config.yaml
num_hidden_layers: 14
hidden_size: 320
num_attention_heads: 10
num_key_value_heads: 5
head_dim: 32
intermediate_size: 1280
vocab_size: 8234
hidden_act: "swiglu"
norm: "rmsnorm"
norm_place: "pre"
norm_eps: 1e-05
positions: "rope"
rope_theta: 10000.0
rope_fraction: 1.0
qk_norm: false
attn_scale: 0.177
bias: "qkv"
tie_word_embeddings: true
parallel_block: false
init: "normal"
init_std_qkv: 0.0232
init_std_o: 0.0232
init_std_up: 0.0232
init_std_down: 0.0
optimizer: "muon_variant"
learning_rate: 0.0111
beta1: 0.95
weight_decay: 0.019
lr_head: 0.0074
max_grad_norm: 2.0
warmup_steps: 200
schedule: "wsd"
decay_fraction: 0.589
decay_shape: "linear"
final_lr_fraction: 0.0
batch_tokens: 131072
max_seq_len: 256
doc_mask: true
train_tokens: 875200000
max_steps: 6678
dataset: "wikipedia_en"
MLP neurons of a small language model. Each row is named by its layer, matrix (gate and up: input weights) and neuron, and shows model dimensions 48-143. Each number is 500 + 25 x the weight over its row's rms, rounded and kept within 0 to 999. Numbers have three digits each. A neuron's up and down rows have the sign that makes its largest values positive.
After each neuron's rows, "fires on" lists the tokens most often at its 100 highest values on Wikipedia text that the model never trained on.

L8.gate1207:546471509536482504473492499476477460543538453524495461538510504521521514531509480472509542491517505495493520447501498480526488534524504509459474507498499549507482558483519498462494508480508516588501482521491502482485522484512464511530481474505524522526493524518499458514508522494518534503
L8.up1207:504462515490517459487537466476498504521546540481522444512517501483540477496504480502478502489544486507532529462552517463521496507476496500498512516480504520495461507562515509505478487505492452560512518526523509504464489496489495515506520496525506474518498499522476534562524490488510490507
fires on: " the", ".", " a", " ", " following", " of"

L5.gate816:517482509513512532523529471485440512548515496506521482470485475486479558503486499510492484490527506492525510483466512525541512473536499540499466457478492516495517513468541527547497530473494525504505539507486515477486524448536471535519523491496500501529579486451537493484483469533492474509
L5.up816:525549511543536462484494537521492518499527492492467502471528488500512460509491471495533554525522494485503496494499508522501516527484500543461528483545511505423525518503559497508492505490473466474516505523561490509495499513533543528540510527517477488526511480509546496494487524496488472451
fires on: " to", " age", " with", "ing", " self", " of"

L2.gate3:548513485505488459536518481562492514491514535554512538482496491493478530527494492502430543520493506482498477511499516470472526550533467505514517496534463478502507527505489513458524520465469497438489510484539458514470517514512516511475490500433493459517487524529495495480514475527491506496
L2.up3:518460495510496518501521471563466488488499535530534503463510460461496511531470511490507490508496488479460515537477509529511521540504496484476487460529476525501447501550430511492496524520492515549463501491478488532501499502471498483507525480463543483522515472545498517499499510497502530515
fires on: "'s", "-", "j", ":", " to", " of"

L2.gate59:424522499482528494490492454484457469472473516496484483478477470519482540531450478513490525515507479521530494471519474492449451467462497510494511493514483515485446556478481554490519503535564512523487555524511512486516497485491465526519505516488496499515510491478540508522514472506522485519
L2.up59:485476491522532450488463477487469522496499486481505470523499486490527476502489490463482532489512446489501498458533476506515516501502457496525537521520550490514536521509515526549507484538505525482494506500531505474483478525475498516455482492497547558508507489540490526503516480539543517537
fires on: "z", "w", ":", "t", "l", "os"

L10.gate514:515518499527442496484505504500563472497504489501489517521474487507526496479496508531541493497499530516484485460491507547492489487522529558528495509448511476483504508528525498531480495445530515495495496497503480473472538552522462477485476530459488502487495499538452500515498500505515484490
L10.up514:464493512493506542493518525495515513535500515518531532505427467475511504495496543461516506516495518520529509527470498515440499508494520518461485487485495542495522493496517496497518523481499528470518472502484530463479526532536486490473484541483502520517464540536508520492490550510508500504
fires on: "20", "19"

L5.gate567:541460510510490539470499460515470512520480480486500497503524522491505527526478497481481502521544496460542515470493485509478538512459491519487548519453519548474502550485549550458481505462496544540457514518474500480482511478490470508481493521532506475536524514492461465493482487514541498524
L5.up567:494518480534508509490514480484517488494497473483523480517522471509537508517483504487496499484527483465542498489449544499497520502507528504464542530511501515514484509481539531532546543515528464502529496536531485503469517454507499524516517479555523502501516500460508541493498498518492521488
fires on: " of", " on", " the", " to"

L6.gate1038:489492495523474483508494473474505487541542499566496515501517522556532528552483506488457471526520527498481526515494479519518522532542497537503526525478462529494496539512453502508466508499497564495525467497476470518524520497545498529490513482543474482501514509467469521492442500543508551470
L6.up1038:552524452476482491498438512502510492513518480479478478464564451498498517516496490518460482496489531506538497512466508512500485480550525511486496502462494512489450532489460492477489541461502522474537543528527501515492480516514474511550501514538473473482492481450492462502508516484528481526
fires on: " to", " had", "2", " make", " for"

L6.gate184:516492487523528442525496491508502458528496518513506483513470498486458478540483514519479545503481488477527543499461514528502516468523503556534521496452501507476500517484520510519497548497506494505484440527511552519483498468544544526486518495475526501522473514515474478473539490516532561509
L6.up184:476507487538526484536486497489478493511478509478552515502454527498495507463437492497476476497499492512496517576494446453538498507502501483531514529507506498510516524500495483564508473482516485505497514470503498472469500525485537496530498537473530476486495498519529522499500524499499480514
fires on: " the", " —", " its", " to", "m"

L2.gate11:460481485519499493545475461470500476508492491486511527462469480478503485527458496482528504533478526512475526509494536503512474493513496469476489500499482516501483492500473518479521496496476521498478493513523534505476525526474517504485500551496540515463561459506495505481487525497524494511
L2.up11:527468478494538478524479482530492532472497529523524458498487490511489500445460483498507541485492519511493507524486483530503463520458504465515526537509477485561529462481487510541532500472511510517506478476512533488472496485463548529517469495496547498533517483513495503548479455497539520508
fires on: "c", "t", " to", "m", "ut", ":"

L5.gate109:526491486522554486463518535499524529475527524477492536426549461517480494556473484527485517515497511516539528510485478511532522502579539514506531506551455500506488515490498484525513495462544532477523478493506528503505523496531548499481565534500521492521475502499517478500512479528500509480
L5.up109:500483531472510510505504479516446509477476466476516507464502496497534537509492488451467533509459461532487521497470490515556482493486504520500515471522482546492487502493489464496490567488475496505518499483501514516528485492515485483560554501525529500487502479474465493512528487486500502543
fires on: " to", " of", " for", " that", "ing", " on"

L8.gate1254:505470522528518517495484480495522545469484452513505501457541472495519481531446544509507469513477538483491464490504551513474509432515530512491467495492482506500531482512529470537504528475503552494463457523500488533510487520488462498473465551528543482497469501517495543473481497502560477507
L8.up1254:513485477495497510486528480484491517525501539522539458494477485491477506494473492513502489538528548510481519502524498515485533504489532481506535535481513493500522539510513481495495521488500521478511507490474513509543476516507502462501489544508540521532500514554517551490498480482500477537
fires on: " the", " World", " during", "19", " ", ";"

L8.gate874:520555505513482517464488530481462520472527532486484495526546513506524526503456492515484493466516513452523526519509545462537523506513503483501468488539499488509530512488471514509524528496488496512537520499445509472500494456461537467510531511487494519491523510515519510524510466479488486492
L8.up874:486528532501484529488490548490469550467450504526514511467519519528479517522467460507474544487462465488509516501512485519446483509500517519509513521498534489517511530508495441492467513456537505530472492499500509510487503531466539480511513532511479502463536445503522450469552490451512539551
fires on: " by", " to", " of", " its", " his", " Jean"